config.toml
n_layer = 9
d_model = 192
n_head = 6
vocab_size = 512
activation = "swiglu"
positions = "rope"
rope_fraction = 1.0
lr = 0.00214
schedule = "wsd"
MLP neurons of a small language model. Each row is named by its layer, matrix (gate and up: input weights; down: output weights) and neuron, and shows model dimensions 0-191. Each number is 128 + 32 x the weight over its row's rms, rounded and kept within 0 to 255. Numbers have three digits each. A neuron's up and down rows have the sign that makes its largest values positive.
After each neuron's rows, "fires on" lists the tokens most often at its 100 highest values on Wikipedia text that the model never trained on; "fires after" lists the tokens most often just before its 100 highest values on Wikipedia text that the model never trained on.

L6.gate139:113101196093113090125116106208188166177191192063117146069139111122130106113119097106071142142145109089111146125056150123145171138099138103119137138093110083205113101119108143137114161100139134107124084174067138087109119118146088118111166085082171103165134170126145108094124178131108143061121139111123069196199156096150124154091105167191102107126129160057140138095133142094140137141102142136083165114171144106175113156132138077142137085130114104126109021137164148173148091192165124163133116113089131156122119132123088126090143141087135104112101174100115139096080100143124135119
L6.up139:079072067089094102197118097086140136088156095096043192126126145088110088201143131107135184144116132103110087140116129146134104144181110143153136160086148111167100165085144112117101138091199122144116154158139097102106133151172114114115150070119148125115104130072093125113106149121125136153126111191127097158143118127146077146157132130146112132191166190121180130149055000158158138133087101140123160069201120089110071132089145119142167088192089146109137100118108141140182154123171131125118130107173138124113122117100083105157115097170147154099086113135136141134145121072118118116
L6.down139:103119105135118117074154134124162116109158153066137160161093100092114145070101143118152177127119086128106182164111162106161118132107181119138073092085170202110106098127137121059107146082138120159118171117108076148119102114113215110122133133176192097149099136112092110143143076172126166175046125120124141092101084169094084128095133094135195137165065111133068075105113081061176134111159097099119096117117100139134136143118169193155113087108137119168096136127147109156109179127091119153121171120147171093086134155105141166100115134123090100118101156170096078105142196128107084067
fires on: "al", "igh", "y", "g", "ost"
fires after: "ver", " h", "ar", " m", " an", "oun"

L4.gate363:139084155212159128125175111154103093130154177120148099137140162138130104118115119088182076109143096120064120101116188124132170083122121103126173155103158088152109138079136136096155120151127117146107144162141210083162147114156152093200129105152156116107201073144126097117091116162113122165147156094163107108051112120181178137063149108151177140160180105114074147101100101178118162122152140166185131136155123150167141101188089107151152132091126062090174082115151163118170131107114131145100150130142135142147162161133189174161190168104073100117096133116091205121122108118138106077
L4.up363:166134154113082111104100107147154121138151142153140135154190116113141167157154179169154174134135096146152177090115132156121146114103210180196148095153159137096120075077161148096162170103101163156168135133146149100189102161103105164094128140132137118117135136151020114126089137116161122142121099121146116168127119118072120110156107123110084074160059143092070171123103145079113173115087153116118116126158158118119084175131172155102107134137158147121123115094108177150199166192158172153107145125130192151105170051127169136146103113062099173128130143195185134122112156169150108069
L4.down363:104068130177162092125141114142150159165138117094119104113144165143132110148156079249108130119158155103136141116106054158054116128127128142164084129148144138039171154178148160073095104210153144135192181169095128133108151121117098143140121184133074129123109196154175095112181119135112143120149089097117150151095131142098178096150123149133174132097155124170134101146066139109114108141098165183164129104115123140128115214151138153082107150087110139130112179185108077138138107091165164111141143134133179083108113095075150138103087132074157181150126165160125087124114153147151110131
fires on: "ic", "k", "ed", "in"
fires after: "us", "art", "ag", "ed", "r"

L4.gate135:209075098110121131148149142149167082134149127088101119107097077181124165123099131079225150074122079110116128174136152135117153133127130091148125189036136138119126069095069167170171100112100169153148118126132179095156090149079156134144125166162132061129094132166158146194084178123135157119120102084149090155102105131116161093102158132142152098140170152129115117116135129175132166103179150130130144108166081143144100220106140068138159152098128068113177077153085114145139095137081099090135136100116117122142093070161130135141171177173142141129095117158150129132191165102118117102
L4.up135:176123161111137140099171154149101096089102145127165071149125149090095136112172143075183094115147123129083120083153175155095129130058084198103182115088144124111129116083116184081131152126166104108110096116093168190105106124140185102165102136180125194118049135087158152117151154161141140134164107183099163166085117128149178110139106129178152071133113114093111106134111109132068231132102160158161142166120148107176111151145157168148158104120077110137119078084159167153118183167096170149181135170139161120113147122130137085143177128143154074194130127106096151119126105083104144130
L4.down135:136123126116132105096094092182126133077140091121140147140076110146121113102153122111129098144131155120096096154148105157116148129150101149135070206091106173111140123142102082118110116188158160146126153207176101156106149087126129087164100094101091135123138171116141118086148076195175126113099069111075091122151118085097146099124085086120101135124050083120169150154175051150139104106155166156162146112113141147126042147151138067126093166156141044136089128127114099067157113133096174046165106125146066106114154074127098127216164105153115104135136107130183113120148153096135112143
fires on: "al", "or", "ar", "o", "t"
fires after: "ed", "e", "j", "it", "on"

L4.gate153:126109101114157149129162089137125129094100063099121105128102121109162133092131121081091151065140143106131081128084183089171109068109149119171148189140138097136143124088119116108151120085157115138088099156147120079083157137171132125167167126129164118171131162115088157169087106079115135112122125100086139139089093049089116135129153141147190122090168141139109166129056150144099104125132091131180105174135156073121167148125134087122195186164131187066087148158143158178085109203134078177154111137143090142083121165106147175120160132225153127060139142133114188130163160133161132090
L4.up153:093095154136193126113098123159073077087131094143129120172098217140153114136074117147104150122102124151137120131059123112162135146128152148109097140083104165184161139139125098074158111145112147122115118156109171036092189147139201103107135091165117189097091097150134142155167097102138148150176168120148187107111192182157092106195150145127123130140097172067118126176126129198114084087083184132129139104164180115093109171096102088178100096066146128118155086094144131098128130132136175116113176070119134140141061153125139122133159174092127133129135122109122134152115083135165179153
L4.down153:174133069050083136087117141116141088071117091143137160175167081131145138080099090156143169126162110085118087090120184115115146117141087086146096173169094107079127031110077147095173188135177128132135084103108170140108114093185122199117093091096082123173170153094093148103097110130167155124111145173139059148138121112153140123131129156102092122157129174130152146130122138114136182101097137107118112142151187069122102114145139119134145233129127121115120159142124157177156121141141084179144127122105204082113136155087156177076110138147171152151122096106107099132131146083112169165
fires on: " the", "=", "ow", "==", "ation"
fires after: " ", "s", " st", " T", "t"

L6.gate310:153092147087117176125104130133126075143150142077156099171132082138150156135119139061133164137176095103138085159129105160150157062117073088137119137126121140129182084101113074127153129149103140146100122108176080112090046193143156095147156171111140074163108148143085128119127164154082139119094120156152115111091122048100131065120108100168136143113143166105110107143128066173145132109141133133172058105183078200108138108093119156111169157148062117102128093113134109102140084188125155136057134113048096160101153122148131106162180148081149074109114194104074128140109172113123115121
L6.up310:084088122145125133127132058139190062142144074097141141141161171117109121150137138095106119100143107146060115126128119121124135135117172149089112147104198173115165103122125128115114079101110164110084097112087147111113099202130124095173121122190109090120095100099115144124075092105151134100125070099072123136174125144141082099096087121166086148180157097141138096132171085124092158147144133006172135101171085142122127104121107054150163145117116155085086086103111127149107075105059124097104137150166130109114123096129111094150145222140129134166055127139110182162116132091123067164
L6.down310:126156111182110191129141120087122119197150153109130116152098095121088062142185150132153179127181102148143124139135111101127120133124148148153140136152134165150134146152074075059093058187125088090170165140127091118133199178086140120166120144106125143110090116157139075132119049148134040118111165137125111110117151100090154129134151098104126164173130168172060100174139095115094136129145168157098181099104126138097126141073179112161140064061164105125141110125134154107149130148136193130104085142151124183089159167094158108127184137159159109133121062109129129081141094074192165135
fires on: "or", "t", "an", "al", "s"
fires after: "ot", "j", "um", "in", "m", "igh"

L4.gate472:129115155128119160132086177150110094137149134124159101151150146097152095049097099115125100109143168152209088109117096130100108071154111111142172112142135088140146123139057165105148145170179161086134128114111154081161123074136118087140089104119173191145106125120101101116099173139173104066100113110098098116101097096180149123128111143186142118146141176122120090099154096104106159128121126180109043122142107081161114128099051184145195079116106114089155094110220128122179084114147194139132186147126123171161163078108132119189164121126102125137109158150154154149115104115104044117
L4.up472:175114150182094180182126133214137108145151110091120158178160190145184123145110120155104097117158163096123128123160144061085143150120100148139153138125139163128135098087138144132151110170195144087165097130190147156130138113134135097125073198150177109122106101163132116152157084140121109117115065138077144086090154118076157104159167181119185146180107118103092095067123140146151159096121118070149075122135137096173109159114137126160131146123141083094114095142099089082169129132094110125102105101095121111104113113143142100134112153124188115127177089188161122210139043202082097095
L4.down472:114139100087143143146113107132126118143094084138145160106118176127116140141087147106123142105106134114082165058087145046106151197138113125161116123118141081113129096096168088135168115095157172120121140188153124086131137119101108084129134110125094146125168127146190120134148018182097094094161086161099209127122145115122141140147158121132119117069135182078128086158114188124117111133188122061210131043106121157158076168141132128073120086094167106176134113137104149170111129172109124126203163108087112126143147157096137122200100111153187105131103091166160134117147152135125112075
fires on: "k", "b", "al"
fires after: "or", "oc", "al", "n", "um"

L4.gate414:121126170140084132150097107160139080174166129166126136095087166145173152113151160094134127157114140125102129186121138131078115120079069114165164143117154091135132114095117142172154092127070120106098202152135179097126110203149152109122143113117156120145200124157085129115150131125102136173098113131124123154125106100162149127112179151105104090116148180142105124117114136118108160157129041092120186162218157144159187130042109102050048135114074138073095152151139160148084066187147191129169147082072090178113099165102133138175134160113097103096156134137118129105103137120106128124
L4.up414:120068141127137135194160157132094166086096124163129107131128138120114079145177159126127140116148120126067091118150097084112072173065070118196132119145128131143094110106114056141158063175047103107116132055114127139160151155126144155052106168136191110160163096131088095112134081112116104171115061156107124137088076131155123157178181131073081122130102123095094136098113135086172127153122117142156151102179121172127110113105148105149099191203074150109093194137121129120090140096157125141151114135115153164042145165103098106181158133124136101167163125116089132111143107095094132145
L4.down414:143196058147137138109117139051142137087128132136137167174098111136104117108162132197195128118146156159123115108163113144126111147126123128169052114109132158069052127163107147106140154077153132142132170177100118170119129071106108185062028158151106132125083162118145148121111117102135107116100101169095156063101124195109141141116137117092116159172150091147172149133115155099159095134064186152181085124094104148110148091159137144158156124116140133144149132158165150160146147114162108149098097144163108107065159135148130130077101122093192122194123148139127103113127034162142167185
fires on: "ol", "ent", "ation", "od", "in", "et"
fires after: "o", "i", "em", "om"

L4.gate13:132140079101125128151114134109107084175177111144094096119043135069179115109164090164141143099104079138145093215117166140159122109104145143094143139119202103164188060089074100065196149135092140191116155127142150133072168131127104161105163149153094091132123165156146123159113103158103118126065111069122147163099160121136128138147126116187155146106214149107096132180139113160132134134138085078113102154102143118166110092113146175107126127089116093122099147074088118121111121197096128109127129070128119151168114140201137067152113143137128129111095070102144074167101164168148107093
L4.up13:121128088113151125181138122112114051151117140084112132143159149204141116081084211130112156138140092158077195140119123107143162137148205140110084114122154128177119128122143123150064096166093151156111118139153123159084160108221163163128164125090179133163054111140091095111143131048145097162184134091124126130144167093140152141091110141087093090171066129109131132152138124206146117113164061114180137087112148160121088103113105154102081137181119140181131157090130128123131147099126157118125132087087152173120116128076170168112088067149127170112164142128158095147126124173185145105
L4.down13:107139120133162115114189158141112122129156099127150213103120122120136098145145114147134161150136081172127114119132120087128119178142074142061122130070154136167105067097124146141102147065130097114122191109092135125169103113124153132079146097132133107095136105114071150125107024113093098090104142066157136146143150088137194167111066155134145142157142110117114130140142157087098170159163092205142131147077177109154089102153141075086189147164131160142141153185166061057167149163153125160112090115173072158188154063107134080134111113137109109110147093129126109124123146071094176104
fires on: "es", "re", "en", "est", "ec", "er"
fires after: " r", "R", " c", "-"

L4.gate158:118106104190099136076106137143123174080145069127107077129122119123181130093097137117097098088163100123153163110165135106115144104081087170132170101132162127104082164110103135138080145170075166164100122100158102084120121192170141047062096146079155123074149102101088136146102113092072109098146139165113149074150143125102110133144156138103078127091116158147154131145090105078110141074152173101107102162143155116163188128098065215073146140129124093118121184133111121144086112088209196087090167118132144140166098110165083154072171127146133136161078104132100128157115106120137113094
L4.up158:141129084118115172153142105124103097088084110162138139086097116099166131159161128125150106069157063145126105099126141183152114138121099076141147121158092064128111156145150112103177112156094188082138124159154168131055071104145167053180098086081084212166081137041070154060113202131125136149024086090158136125119130107127133105078132136176112163102080119125134136140122139125125097138106106124173130091135100169109128125129196113090101134073141143104134106102111119105171162104088159150083089137091152126159131136133150100116131174116106054155169157115136136109105127103123117131
L4.down158:138079127153100171115146128128125133109114075117068099153166115084114144121090140114173124117152118119117109076092126159123099096107098163102149103134092108110059098094069128090181160195163069156136176143139162150147079122166160163145087111155123125133156101115202112151184102154106113075151101156161142071147147089124114121098118127173137127083083139142149122078141200128132162087152097088144145138132134062155176120177134149096179098173140153103137187038173160172092104097160135145119142101118107109149135101177151153185185120127154181096106101159176173131155064094088107113
fires on: "ir", "h", "is", "it", "ver", "ish"
fires after: "h", "an", " ", "Z"

L4.gate278:127070147088103102122150136070122125137177109129091140097147176083145110111128144108150110094134125120118132131115152142177144128099134153131189183124102172140166097043173105140160133137125177140057105172157146113089215105109104109115138141154124090080166133178137152130182112151097135082128142139103140109071092143139150134095154083124182097145120146093119137133128159181134139168119139086115096160177155142150124154101183062142105162152207106041062131128157085160127092139161184144176133113141159182107177189113130078151155160178117141189072124143108192131101120105153104150
L4.up278:093101115099146114122123133092119167137128147146164143113142124098114147152141137093222151164062166121145131066155104148120115108117115118132114165092159083059138134101150102065134095115133119093116143159108115138203130110121143122116113142118085117146133091131091140113088190143087113168096143169112115135178051109105129094163090122082064106166035129055168227121202108158125156143108111106084058138131126177174139135117124114137184096174154056146135129139159160169151085120143170142146107061145090132151159149154075131112119194088114128164144138111083092127151109107118116124
L4.down278:120112155163128139115177181116117129150099121129143133079148161076091083142110081159149125155082148144167160171159073133104167128147153145154150095141111136147114169179161116113117103151123184134133043147133167165141176160174131131063129169176139122156093171142184097085173097145117143085124106140144125153026096148126163205119173092140143143132132079094124095079110100160155130089130145156155117094113079174112124131069148104093134129153075131141164222137119105090125125087142132070172068143169074154125143094171154161161109084160169114081133079155172123146145145175106117135
fires on: "ic", "–", "'s", "ed", "ur"
fires after: "us", "en", "at", "el", "al"